Weights of a small transformer language model.
Architecture: RMSNorm before each block, rotary positions, untied embeddings.
Training: a variant of Adam for these matrices, 339M tokens, 10337 steps.
MLP neurons of a small language model. Each row is named by its layer, matrix (up: input weights; down: output weights) and neuron, and shows model dimensions 208-303. Each number is 200 + 20 x the weight over its row's rms, rounded and kept within 0 to 999.
Before each neuron's rows, "raises" lists the tokens whose logits its output raises most directly, leaving later layers aside; "fires on" lists the tokens most often at its 100 highest values on Wikipedia text that the model never trained on.

raises: " a", " an", " the", " Ireland", "stan"
fires on: " of", " José", " in", "re", "s", " for"
L17.up1310,198,182,181,176,188,204,210,183,160,213,197,200,208,189,211,203,212,182,184,204,192,176,218,219,216,145,189,182,203,194,201,185,193,219,193,162,183,205,218,216,244,231,221,186,206,234,209,175,185,170,224,217,202,217,199,203,185,208,168,193,202,232,209,209,217,207,219,219,199,188,184,193,162,206,209,230,206,176,167,189,192,172,178,213,211,190,149,200,201,219,195,188,230,150,233,205
L17.down1310,197,209,195,262,233,210,231,208,221,206,224,194,213,207,207,215,206,174,208,183,194,190,251,198,209,183,210,210,208,201,173,195,226,223,204,189,196,199,198,190,218,255,192,208,177,239,200,221,188,197,176,191,200,202,241,157,227,217,179,190,206,169,213,202,203,204,194,181,177,221,182,179,194,212,172,194,222,189,191,210,198,202,206,189,216,244,194,183,204,219,180,219,202,205,189,200

raises: "put", "law", "ep", "ath", "lt"
fires on: "de", " De", "De", " line"
L3.up840,221,197,227,220,220,189,157,176,169,210,229,232,212,202,235,224,214,190,209,238,172,217,223,216,203,199,177,211,198,209,181,200,200,193,210,229,195,184,187,194,188,210,190,181,183,256,215,199,219,184,181,205,178,183,206,183,234,171,186,191,184,166,218,193,216,217,146,189,207,220,233,226,181,220,226,219,206,224,201,243,185,227,167,200,206,213,192,212,206,175,188,176,210,188,186,198
L3.down840,207,205,234,211,173,204,172,171,204,210,215,235,217,198,215,217,216,193,210,230,174,214,205,188,190,193,195,218,177,216,201,229,167,197,169,200,183,173,193,194,207,207,190,189,209,222,174,202,219,203,184,209,194,175,224,184,200,190,166,212,188,208,217,195,231,213,189,169,195,208,205,188,223,195,220,185,222,184,187,233,194,218,205,227,221,191,187,211,200,187,197,189,197,175,191,212

raises: "where", "now", "the", "wh", "bot"
fires on: " ("
L13.up1335,191,191,200,201,209,226,207,177,201,203,183,195,188,187,193,207,218,226,192,216,207,205,202,204,207,266,200,195,198,231,226,217,203,220,198,171,185,212,213,193,190,218,171,188,154,186,212,206,231,201,198,215,177,211,236,235,162,138,189,220,204,192,205,218,156,189,200,232,192,203,209,211,183,181,215,185,185,210,236,180,164,192,215,175,201,195,210,195,204,210,224,208,213,204,219,197
L13.down1335,187,197,207,205,177,182,202,217,196,208,189,206,221,202,203,197,189,181,194,195,214,215,193,183,229,196,213,201,200,193,200,191,210,205,221,175,206,227,186,202,184,207,188,221,202,229,173,220,192,230,174,198,206,184,226,226,175,210,231,206,196,190,179,191,207,212,226,202,189,221,180,183,221,180,214,120,210,234,219,201,208,215,238,203,202,188,190,183,194,181,201,212,224,189,205,192

raises: " 75", " 90", ",", " 76", " 80"
fires on: " |", ",", "|", " L", ":"
L17.up107,212,166,195,192,198,219,207,185,200,218,183,175,224,199,133,184,205,199,203,197,215,218,218,181,227,210,185,209,188,200,187,201,171,182,213,192,189,220,195,179,174,181,256,180,198,200,225,213,236,230,239,197,154,172,182,214,202,212,201,201,196,187,212,218,195,205,218,190,195,208,202,185,177,185,226,227,209,221,210,214,183,228,205,202,211,194,172,201,176,180,201,192,201,177,214,219
L17.down107,212,159,209,178,211,208,219,205,190,194,192,211,212,192,194,205,194,209,212,192,220,194,160,201,202,185,214,169,178,197,167,207,209,165,218,174,180,214,202,137,187,206,215,205,227,235,210,188,199,232,213,209,225,232,200,227,201,155,176,205,191,186,176,197,179,186,215,223,209,203,192,171,201,205,218,207,205,206,209,164,223,199,196,240,230,212,212,158,209,199,184,185,211,197,213,224

raises: " was", " could", " has", " remained", " would"
fires on: ","
L13.up1146,220,238,145,173,194,198,185,186,196,221,199,197,189,210,190,190,196,215,210,179,168,208,194,207,194,209,206,166,212,197,211,165,220,187,210,179,177,185,192,172,206,173,233,196,200,134,209,182,215,202,165,193,183,216,177,170,165,226,219,209,220,200,208,258,208,178,186,204,186,245,206,192,199,207,172,215,212,228,239,186,201,195,222,176,217,186,177,241,222,212,221,209,205,210,192,212
L13.down1146,181,203,197,184,204,199,203,180,221,181,197,167,212,200,197,219,214,206,216,202,200,226,229,198,202,202,195,169,183,187,201,236,188,229,186,209,210,174,235,226,195,214,210,195,181,173,185,254,191,214,155,191,215,207,222,203,228,194,195,203,174,220,214,163,204,224,183,153,200,194,233,171,213,231,204,211,166,198,212,139,250,183,184,208,204,206,193,195,171,181,194,216,214,194,188,215

raises: "est", "án", "hip", "hen", "è"
fires on: "r", "l", "'", "n", "m", " r"
L17.up500,194,192,184,240,221,225,207,197,173,192,244,196,179,186,196,223,190,207,232,170,172,214,167,239,185,169,216,203,182,230,190,159,200,234,220,221,175,209,188,208,196,172,202,198,213,226,204,177,216,186,187,202,199,144,229,182,200,206,181,183,210,200,181,226,193,193,202,198,216,173,199,193,199,183,158,199,189,184,245,228,169,158,191,194,184,201,201,237,250,220,203,206,197,192,191,225
L17.down500,213,162,202,200,226,190,156,160,221,226,200,210,214,206,170,199,200,173,213,206,214,197,194,208,231,204,185,224,190,210,221,226,175,214,214,207,166,168,154,181,188,199,216,212,184,177,210,195,163,171,171,199,179,220,196,219,186,198,201,181,176,204,190,255,203,181,187,192,196,202,193,239,188,196,209,213,201,217,190,185,211,181,194,165,220,162,200,169,177,193,197,196,228,216,209,178

raises: "int", "ck", "ined", "inter", "ining"
fires on: " |", " Jo", ";", ":"
L17.up929,210,199,200,177,209,201,217,213,209,213,203,204,228,179,193,216,172,222,219,189,188,192,177,207,184,209,213,227,200,192,208,191,197,213,201,247,204,252,166,200,222,175,169,177,226,183,163,159,203,208,191,203,218,172,225,209,187,226,178,184,177,234,166,198,219,204,228,198,183,186,201,198,189,219,232,209,231,190,252,183,154,183,195,197,173,229,192,214,197,173,181,256,201,216,192,176
L17.down929,211,223,195,244,193,221,208,181,216,204,185,207,214,188,206,206,193,206,187,193,185,196,224,162,207,201,200,204,166,162,199,226,206,205,205,214,200,219,203,183,178,185,206,212,214,169,159,195,201,191,184,205,193,191,184,243,214,230,201,184,191,209,216,202,169,226,222,200,188,194,209,221,189,208,236,185,195,194,182,182,177,187,196,191,222,197,227,225,226,183,182,203,210,244,202,184

raises: "ch", "ced", "pt", "cia", "pr"
fires on: "A", "Se", "Mar", "Ju", "J", " Ale"
L13.up1386,222,195,186,189,210,231,196,200,193,183,187,181,192,185,156,173,247,260,222,196,206,207,211,204,201,176,210,218,204,190,220,165,218,205,196,178,186,189,175,218,207,186,225,204,225,202,191,180,194,200,237,189,185,199,193,219,209,187,181,160,199,163,198,194,213,232,194,210,210,187,189,228,185,213,223,243,205,212,213,207,215,187,193,222,182,232,204,183,202,179,166,236,217,222,186,194
L13.down1386,216,192,187,194,210,210,189,194,184,169,195,183,185,211,222,164,208,194,186,218,181,175,212,205,201,224,174,192,223,218,224,169,209,177,174,226,189,197,172,168,168,190,195,228,231,201,197,199,181,193,174,211,161,177,185,228,192,229,212,198,216,182,179,162,192,191,200,227,205,185,190,191,212,189,213,172,220,219,185,213,225,181,206,224,192,199,195,195,190,204,223,184,178,208,205,178

raises: "45", "46", "44", "43", "47"
fires on: "19", " |", "–", " 14", " .", ","
L17.up973,191,219,187,171,191,209,209,218,155,184,196,226,183,211,179,195,224,218,210,198,205,198,196,216,175,201,189,177,180,181,212,233,201,213,205,180,161,246,178,192,182,237,185,175,210,205,200,201,223,201,185,186,157,207,205,206,252,176,199,188,203,221,226,190,205,179,230,185,210,176,191,192,184,184,161,190,203,204,189,186,226,183,182,213,202,183,196,235,223,228,219,196,167,223,193,223
L17.down973,208,193,182,186,161,231,210,198,231,214,187,234,199,220,174,197,255,216,208,127,220,202,190,234,186,219,162,178,192,195,218,203,163,161,216,194,184,196,218,175,188,194,205,170,248,195,185,223,207,230,172,173,163,194,226,178,218,212,163,174,224,171,194,175,222,210,221,182,189,213,209,190,205,184,182,189,213,237,188,181,209,196,228,235,209,172,183,188,207,196,198,170,196,236,186,201

raises: "uts", "pec", "per", "uch", "ft"
fires on: "di", "M", "de", "b", "S", "{"
L13.up360,188,231,195,209,205,245,188,171,169,179,204,243,184,198,137,183,199,183,251,238,182,212,204,186,210,209,225,191,214,182,207,170,217,160,185,205,197,233,159,208,224,181,205,198,188,174,199,190,226,200,210,230,189,174,222,174,181,200,202,178,172,168,186,195,189,247,218,210,203,201,204,226,210,213,230,215,208,178,204,230,220,183,170,200,209,197,162,220,178,189,220,208,216,231,197,246
L13.down360,165,234,167,213,171,154,193,213,220,197,149,231,228,202,195,215,188,201,200,244,211,230,217,221,211,163,209,198,189,222,197,205,159,203,159,202,177,219,192,189,193,213,203,206,186,182,197,198,204,224,211,191,173,212,231,195,202,219,183,186,249,186,205,195,223,194,202,226,222,184,191,216,190,181,209,188,206,216,210,214,227,164,191,174,228,187,210,252,217,170,196,226,211,198,212,240

raises: " father", " friend", " mother", " husband", " old"
fires on: " a", "s", " her", " an", "'"
L17.up1489,185,191,208,221,191,191,162,210,180,186,179,231,178,204,143,187,207,162,215,179,186,179,197,192,240,190,206,190,182,204,193,184,205,226,224,191,195,182,177,207,227,233,217,212,181,186,215,160,218,173,214,205,208,185,183,224,207,195,203,204,183,168,219,212,208,176,221,232,244,210,202,198,160,176,189,175,198,234,234,225,208,198,200,202,184,246,216,226,189,254,181,191,208,200,198,170
L17.down1489,201,202,191,218,193,168,258,208,207,183,204,207,176,218,190,186,201,215,167,211,195,174,194,202,204,200,225,214,208,209,198,199,222,199,206,194,234,159,188,220,219,245,192,194,212,200,225,190,188,212,196,184,176,196,180,168,179,205,207,212,214,189,218,177,213,205,209,167,219,214,225,198,192,183,184,202,176,197,209,234,187,181,203,214,203,201,217,198,176,189,172,205,184,203,229,208

raises: " was", " is", " died", " became", " has"
fires on: " It", ",", " which", " he", " He", " She"
L17.up1381,236,224,155,206,206,223,231,229,205,203,206,204,195,207,186,201,200,221,205,192,200,189,231,175,169,194,216,188,234,227,216,185,169,202,197,203,189,228,214,218,180,179,223,169,163,181,190,215,209,205,208,197,169,201,214,216,239,199,205,186,189,197,202,217,195,192,186,203,197,238,196,182,198,191,216,217,196,188,209,189,186,173,226,181,170,196,236,216,188,196,199,206,185,234,207,215
L17.down1381,189,176,196,212,199,191,184,194,214,206,190,187,219,239,202,195,220,181,184,206,208,194,201,210,210,197,169,156,195,213,179,201,212,210,232,212,195,209,168,185,218,225,184,232,195,195,173,215,167,209,205,231,195,190,210,216,182,235,232,205,204,209,199,215,205,253,209,197,197,178,194,202,169,216,191,201,213,200,228,177,228,217,205,202,217,213,185,186,206,187,181,212,231,197,193,212

raises: "5", "6", "7", "8", "4"
fires on: "."
L17.up203,180,200,201,194,178,213,189,198,214,189,219,213,169,207,216,201,197,213,202,209,209,206,171,181,181,222,180,182,196,179,202,225,233,213,212,199,223,219,200,202,181,185,222,216,203,198,189,222,192,152,210,204,201,239,243,211,226,188,176,165,181,184,178,200,199,222,165,227,192,236,185,201,215,173,210,214,212,195,193,209,202,209,174,164,179,192,226,190,242,210,204,213,204,183,239,229
L17.down203,156,232,210,202,202,194,194,216,192,186,234,214,186,227,191,207,202,225,169,221,229,197,205,193,194,185,210,207,216,208,200,169,219,189,179,165,172,223,188,195,199,206,218,218,226,218,203,224,199,197,203,193,241,199,215,267,214,173,172,154,177,235,194,233,219,193,212,187,195,198,214,217,188,181,181,182,197,218,194,216,191,228,179,196,226,178,192,207,178,212,193,207,203,208,178,182

raises: "day", "A", "S", "F", "Ju"
fires on: " (", "–", "\n", " birth", "-", " |"
L17.up803,215,190,195,233,204,230,222,220,168,219,229,187,209,208,213,203,194,186,191,188,217,217,209,197,206,188,191,218,178,183,198,185,226,229,207,163,196,231,194,229,181,220,196,185,213,201,225,215,227,206,217,181,183,189,165,177,184,176,217,198,168,176,208,181,213,204,190,235,191,203,190,172,230,189,173,216,233,202,198,191,211,175,214,216,197,187,227,186,196,197,213,208,184,205,185,197
L17.down803,160,184,238,181,244,214,178,179,200,234,184,201,216,221,208,202,174,193,191,166,222,251,181,205,247,206,173,208,188,184,199,157,172,261,195,182,187,202,235,162,196,190,181,240,175,203,238,206,225,204,206,192,244,195,208,161,209,198,202,192,201,187,175,177,216,210,212,209,190,204,212,188,208,234,187,184,185,198,206,228,189,172,214,226,239,205,160,194,183,178,211,220,224,216,229,179

raises: "op", "ace", "zo", "vin", "pt"
fires on: " 1", "pe", " back", " 2", "ui", " this"
L10.up135,209,196,196,186,239,201,236,208,192,216,191,159,198,174,202,195,137,189,227,204,185,245,161,225,194,178,227,218,190,216,202,209,209,187,206,223,173,174,175,209,189,224,175,204,196,200,189,185,205,216,210,186,224,210,224,191,200,194,209,241,213,177,200,248,198,189,201,239,218,189,213,252,210,220,222,184,221,187,178,156,181,210,197,213,137,219,199,195,214,187,211,207,182,206,211,186
L10.down135,181,202,182,209,204,156,232,176,223,195,203,151,203,228,203,205,210,178,176,180,192,201,208,183,215,187,174,207,202,225,203,199,237,198,166,233,169,214,183,168,170,238,206,229,171,192,202,192,184,160,202,234,233,221,220,177,202,197,186,211,208,229,172,208,186,192,193,178,208,198,222,207,206,179,212,212,216,205,169,178,207,192,166,221,233,179,246,217,198,182,222,234,211,221,217,198

raises: "1", "2", "3", "4", "9"
fires on: " (", ".", "′", " |"
L17.up1325,211,183,171,215,228,232,204,208,197,206,202,216,178,202,192,201,197,188,188,201,209,193,207,224,168,180,179,222,162,220,204,185,191,205,218,197,210,203,234,224,192,240,232,206,199,206,214,196,218,177,201,192,183,205,205,237,213,205,196,172,210,206,224,228,180,180,215,228,246,206,198,184,154,199,204,215,140,206,206,192,175,219,197,210,194,201,200,190,199,251,212,179,202,185,221,244
L17.down1325,180,246,200,170,185,213,217,198,208,246,247,189,179,220,201,193,221,228,207,218,209,204,238,154,206,206,210,210,198,203,173,183,210,180,144,239,209,172,219,193,206,196,203,177,204,204,242,210,187,191,200,165,246,191,193,188,216,185,185,187,214,212,224,204,231,181,217,180,171,199,188,187,187,207,206,175,203,223,204,224,171,185,208,198,229,186,214,208,185,241,204,205,183,210,217,186

raises: "English", "\"", "lit", "/", "National"
fires on: " ("
L13.up161,207,187,196,214,194,215,208,224,205,193,231,202,241,217,211,186,204,214,165,204,221,197,212,186,226,194,211,206,223,240,211,160,195,189,212,184,179,182,183,221,221,162,224,181,193,182,231,218,188,208,179,203,190,200,206,234,208,202,182,206,200,180,191,207,193,183,209,202,225,239,201,208,201,209,211,197,189,201,166,219,165,145,227,172,209,215,225,220,188,235,240,224,170,189,204,196
L13.down161,197,170,221,212,180,179,204,207,212,210,195,203,157,213,216,195,237,230,199,186,189,192,208,184,215,194,211,195,199,192,189,204,234,199,201,224,195,215,186,210,199,199,164,224,203,225,210,200,184,206,214,187,178,187,178,217,194,206,173,188,222,176,218,202,175,215,197,196,195,207,203,213,250,213,203,157,194,202,178,174,181,167,155,183,188,177,192,188,183,211,202,202,222,209,227,135

raises: "ower", "ong", "ight", "iber", "itt"
fires on: "L", " L", " l"
L13.up1163,190,208,212,212,226,199,208,210,185,205,240,208,178,192,203,219,162,222,189,219,199,217,209,239,167,215,213,193,196,199,200,168,206,173,238,224,189,222,154,223,168,192,188,239,206,195,250,211,193,179,207,177,183,194,186,203,193,222,186,219,238,200,183,214,208,171,182,218,234,190,210,204,195,168,211,214,201,203,201,200,199,189,182,167,183,235,220,182,211,245,188,206,153,206,212,181
L13.down1163,184,192,211,210,202,200,205,182,228,166,208,201,195,219,176,203,200,172,216,193,209,220,173,204,185,214,207,209,193,176,207,207,209,220,218,203,188,248,180,207,231,188,173,195,198,198,205,245,182,226,219,216,194,197,189,203,171,210,219,193,231,205,203,186,206,190,185,183,206,165,206,214,218,201,195,181,203,199,197,188,195,207,198,209,182,238,194,185,189,194,221,188,164,182,193,186

raises: "22", "21", "23", "20", "ood"
fires on: "\n", " (", " October", " .", " +"
L17.up1217,226,177,219,211,211,165,192,220,174,176,234,199,224,205,219,222,207,244,201,208,190,189,193,177,200,202,201,186,198,198,184,181,216,211,210,222,204,216,187,223,183,213,222,182,162,172,232,171,220,241,194,212,185,204,191,194,217,212,228,187,182,185,212,199,193,216,197,201,211,238,201,190,222,218,176,214,197,161,174,225,203,162,178,180,193,199,173,210,188,221,195,229,174,218,200,183
L17.down1217,194,178,183,211,208,190,172,209,164,231,181,200,168,210,225,201,202,199,188,213,193,194,207,167,193,210,198,171,206,195,219,167,217,219,221,180,191,187,221,206,176,143,192,163,196,197,209,201,187,212,210,240,188,202,173,200,172,191,189,202,179,178,232,222,210,210,211,186,179,168,175,176,191,176,169,190,209,199,206,176,213,198,206,154,176,203,201,183,209,194,186,186,221,192,211,163

raises: "hing", "ori", " yet", "ice", "with"
fires on: " not", " Not", "t"
L3.up30,187,212,167,202,199,207,209,205,176,197,190,242,199,167,201,201,183,181,159,177,163,174,187,201,159,202,215,163,210,202,232,211,242,206,207,176,183,193,225,228,186,229,227,171,221,223,182,178,198,198,235,160,175,221,182,228,198,197,220,203,206,218,193,221,234,237,235,190,230,188,210,211,215,181,207,239,224,202,226,198,174,207,195,169,183,225,165,216,211,230,184,197,188,217,194,177
L3.down30,189,201,186,198,201,194,178,200,204,183,174,204,215,171,189,194,164,178,196,243,165,182,179,174,187,208,200,188,201,202,212,232,211,214,189,199,175,217,213,191,192,237,213,171,223,242,196,213,206,176,182,185,193,223,201,219,182,202,199,213,189,227,220,162,212,221,211,159,195,176,237,203,199,193,214,200,211,204,230,206,209,218,191,178,209,209,185,207,195,213,197,208,219,179,201,178

raises: "ary", "ish", "ij", "aries", "ife"
fires on: "ton", "z", "co", "th", "din"
L13.up625,171,183,198,190,205,215,221,215,182,173,235,193,169,185,189,184,197,195,220,194,178,183,187,234,169,200,225,195,195,177,199,206,185,191,224,225,208,197,187,163,164,195,183,227,169,212,189,206,190,172,212,186,184,161,196,177,201,194,197,189,175,187,204,221,183,188,178,215,192,205,161,174,197,193,209,194,204,191,211,185,220,174,186,206,207,207,225,219,199,238,204,224,201,171,183,203
L13.down625,190,218,173,196,209,255,249,191,209,192,190,219,196,189,213,174,184,168,201,193,233,197,238,224,181,188,175,189,228,167,189,189,205,191,183,186,206,221,218,216,239,201,187,206,223,199,209,195,225,217,185,181,192,170,179,182,239,216,190,189,223,211,187,182,193,189,204,214,183,183,159,222,208,196,178,161,170,238,204,193,235,187,179,185,169,178,191,186,174,234,215,222,202,155,192,219

raises: "the", "a", "i", "which", "it"
fires on: " (", " \"", "—"
L17.up773,181,191,189,196,203,224,230,217,173,210,214,210,212,173,179,161,188,223,178,201,210,210,184,234,186,226,206,224,245,202,227,173,161,173,184,212,166,210,196,225,210,203,209,244,161,179,207,189,225,231,187,172,187,199,196,188,185,215,212,210,167,209,221,211,204,203,189,178,203,229,183,195,182,204,204,184,197,206,220,198,175,187,236,185,207,190,200,205,172,196,232,221,191,223,222,201
L17.down773,204,190,168,192,175,231,204,188,199,222,184,209,197,216,193,175,238,198,165,199,199,195,189,181,255,202,221,204,187,166,194,193,189,213,166,199,210,176,201,225,224,233,221,198,205,186,183,190,185,220,155,179,192,211,195,210,208,185,213,194,217,210,209,193,205,162,184,196,218,209,189,178,202,226,221,127,194,211,202,192,172,211,232,179,221,196,193,212,213,191,183,216,229,197,217,182

raises: "59", "54", "57", "58", "63"
fires on: "19", " .", ".", " (", "18", ","
L17.up1125,200,220,174,200,187,204,215,226,171,213,158,216,161,209,182,172,225,218,173,203,209,188,203,187,202,202,209,209,207,194,210,224,180,212,156,179,200,212,182,178,221,245,226,203,213,180,171,208,178,202,185,189,198,202,193,226,254,197,181,187,185,230,183,206,204,183,204,210,197,199,208,204,184,170,199,180,168,210,215,180,197,154,183,209,208,166,186,210,209,189,239,207,206,222,232,210
L17.down1125,221,207,206,188,180,213,188,179,203,218,188,213,183,212,202,188,207,222,196,191,185,183,180,215,179,180,232,201,221,220,184,226,178,220,181,249,214,180,194,191,204,181,175,185,211,204,174,212,159,212,209,211,187,208,209,193,191,192,160,194,177,204,202,215,218,236,217,182,171,156,216,192,194,215,212,160,245,209,220,208,192,198,239,202,201,206,206,183,177,186,214,217,183,216,189,235

raises: "ía", "án", "name", "aged", "én"
fires on: "r", "l", "n", "er", "ers", "ee"
L13.up548,173,219,200,216,196,228,216,155,198,154,204,183,193,199,187,198,220,195,223,213,151,220,193,214,198,184,220,141,199,202,186,208,205,188,185,223,212,207,143,199,209,189,189,234,198,231,241,199,187,163,192,190,182,141,234,173,185,210,198,194,210,188,202,206,168,209,193,198,219,162,203,230,188,174,202,247,189,199,233,225,182,204,185,186,207,206,172,196,224,218,209,185,193,216,192,229
L13.down548,200,199,201,208,207,196,157,200,221,214,195,175,184,206,233,219,205,222,195,187,224,198,182,190,198,178,192,200,191,208,213,174,229,291,191,198,213,195,206,212,191,196,228,184,210,222,192,203,218,211,222,225,187,249,208,212,194,218,233,194,185,197,196,179,197,162,198,168,209,151,213,168,234,168,174,169,181,216,158,216,212,190,199,215,222,199,174,163,199,229,185,211,205,203,164,216

raises: "ils", "il", "ges", "ility", "gen"
fires on: "ta", "zi", "iz", " Og", "eri", "min"
L10.up594,219,189,206,220,227,181,219,193,191,165,249,213,170,205,204,196,200,177,230,203,180,234,216,206,228,167,179,210,207,174,216,205,187,209,195,227,215,202,218,195,200,186,232,221,193,209,219,170,182,174,225,243,199,199,196,199,189,171,236,169,206,182,224,211,197,179,213,192,239,194,178,213,230,166,218,188,203,197,250,233,199,198,188,185,192,188,175,191,162,197,212,167,202,223,195,213
L10.down594,162,191,215,195,216,206,208,166,226,157,208,216,219,216,199,174,198,201,191,194,219,166,174,176,209,214,205,194,166,176,202,212,205,204,197,187,170,180,154,210,232,206,205,218,181,195,175,215,205,238,226,254,215,207,211,205,174,204,188,193,176,208,217,223,169,208,240,191,220,174,174,191,163,185,168,208,226,210,216,161,221,224,241,205,171,220,200,187,206,193,204,193,162,196,171,230

raises: " create", " give", " find", " provide", " produce"
fires on: " and", ",", " then"
L13.up916,198,186,153,198,185,228,215,239,172,203,192,211,209,185,167,201,207,228,184,224,173,220,182,212,231,181,206,203,234,195,224,208,219,232,216,197,193,182,182,194,202,199,176,205,228,149,219,178,206,196,216,179,199,185,201,200,216,163,207,199,180,206,207,213,190,187,226,189,198,213,195,204,216,211,227,194,192,177,225,186,177,187,175,172,194,184,192,216,175,188,220,223,193,223,210,217
L13.down916,185,188,187,191,226,192,170,198,191,198,226,180,232,183,210,197,188,192,214,179,160,219,185,163,187,208,205,158,195,212,166,239,202,198,188,213,236,198,242,166,156,169,189,222,221,190,192,192,197,177,209,193,178,185,166,186,224,200,194,228,203,201,195,177,187,176,172,215,177,198,202,220,188,178,206,157,212,167,225,234,201,182,226,201,179,192,193,173,179,193,219,193,202,152,183,191

raises: "eg", "icit", "iter", "us", "-"
fires on: " un", "ill", "ll", " ill", " coll", " uns"
L10.up98,244,183,201,172,229,199,246,221,193,172,222,206,168,200,191,200,214,208,211,203,212,180,176,223,195,223,177,153,243,225,213,178,191,171,189,238,183,181,162,172,156,196,207,197,198,172,228,219,204,183,199,164,192,205,233,204,230,212,197,210,214,211,187,202,227,161,197,213,193,176,168,180,214,209,179,168,219,211,188,200,187,170,206,178,201,204,189,225,191,221,211,215,194,183,220,176
L10.down98,188,209,195,181,204,177,200,174,218,191,238,192,206,218,194,208,242,237,198,203,218,181,199,192,164,219,186,202,185,197,188,207,186,203,208,210,218,187,192,182,188,208,214,219,206,149,215,196,187,200,201,162,202,206,175,190,189,185,169,215,188,195,156,174,201,186,203,220,172,227,196,156,199,191,160,214,219,248,183,206,226,188,207,202,238,196,208,208,184,202,174,193,193,193,176,190

raises: "hing", "h", "ric", "ual", "hr"
fires on: "rit", " Not", "vent", " un", "ent"
L3.up492,194,174,213,174,195,209,162,232,168,194,201,216,227,167,198,202,209,173,181,191,171,185,232,192,198,204,191,182,170,194,189,189,223,221,184,193,196,188,203,193,198,228,198,182,158,236,175,240,195,182,188,200,199,200,186,208,233,189,253,222,207,169,187,196,199,196,202,202,213,237,217,173,205,175,185,203,240,198,165,208,219,214,211,224,214,201,221,198,225,204,210,195,160,190,184,204
L3.down492,202,193,192,162,186,191,183,211,188,193,198,240,198,160,200,192,188,184,196,202,169,186,216,174,215,197,183,187,179,201,216,231,218,224,190,217,208,197,182,186,193,215,230,218,188,210,208,195,207,186,188,206,188,213,200,201,175,206,211,208,225,187,193,186,203,197,208,176,201,223,209,189,242,188,235,234,210,218,188,219,204,227,192,205,204,202,209,201,185,216,225,208,197,146,185,216

raises: "ack", "ose", "ona", "oint", "err"
fires on: "J", " j", " J", " (", "ane"
L17.up1302,196,207,218,176,214,197,182,185,181,199,168,204,188,199,184,158,194,204,186,208,205,205,224,236,185,135,212,189,172,224,191,231,185,187,173,191,180,181,180,224,209,203,210,183,198,208,209,196,169,209,185,206,203,193,202,211,187,209,242,176,198,192,194,191,213,186,183,193,229,216,197,202,188,205,211,198,200,185,194,210,197,203,182,198,179,196,197,226,193,218,190,187,185,225,178,226
L17.down1302,201,191,222,201,194,168,211,197,173,246,195,193,210,215,205,172,171,192,189,212,195,211,190,234,223,203,213,176,172,195,188,215,210,222,222,193,214,199,183,168,190,155,193,198,184,176,192,225,205,180,219,196,219,207,219,197,178,197,198,188,190,219,218,229,172,187,192,212,179,216,166,206,202,196,196,227,199,176,177,209,168,169,203,205,208,199,205,206,188,201,158,196,220,222,144,178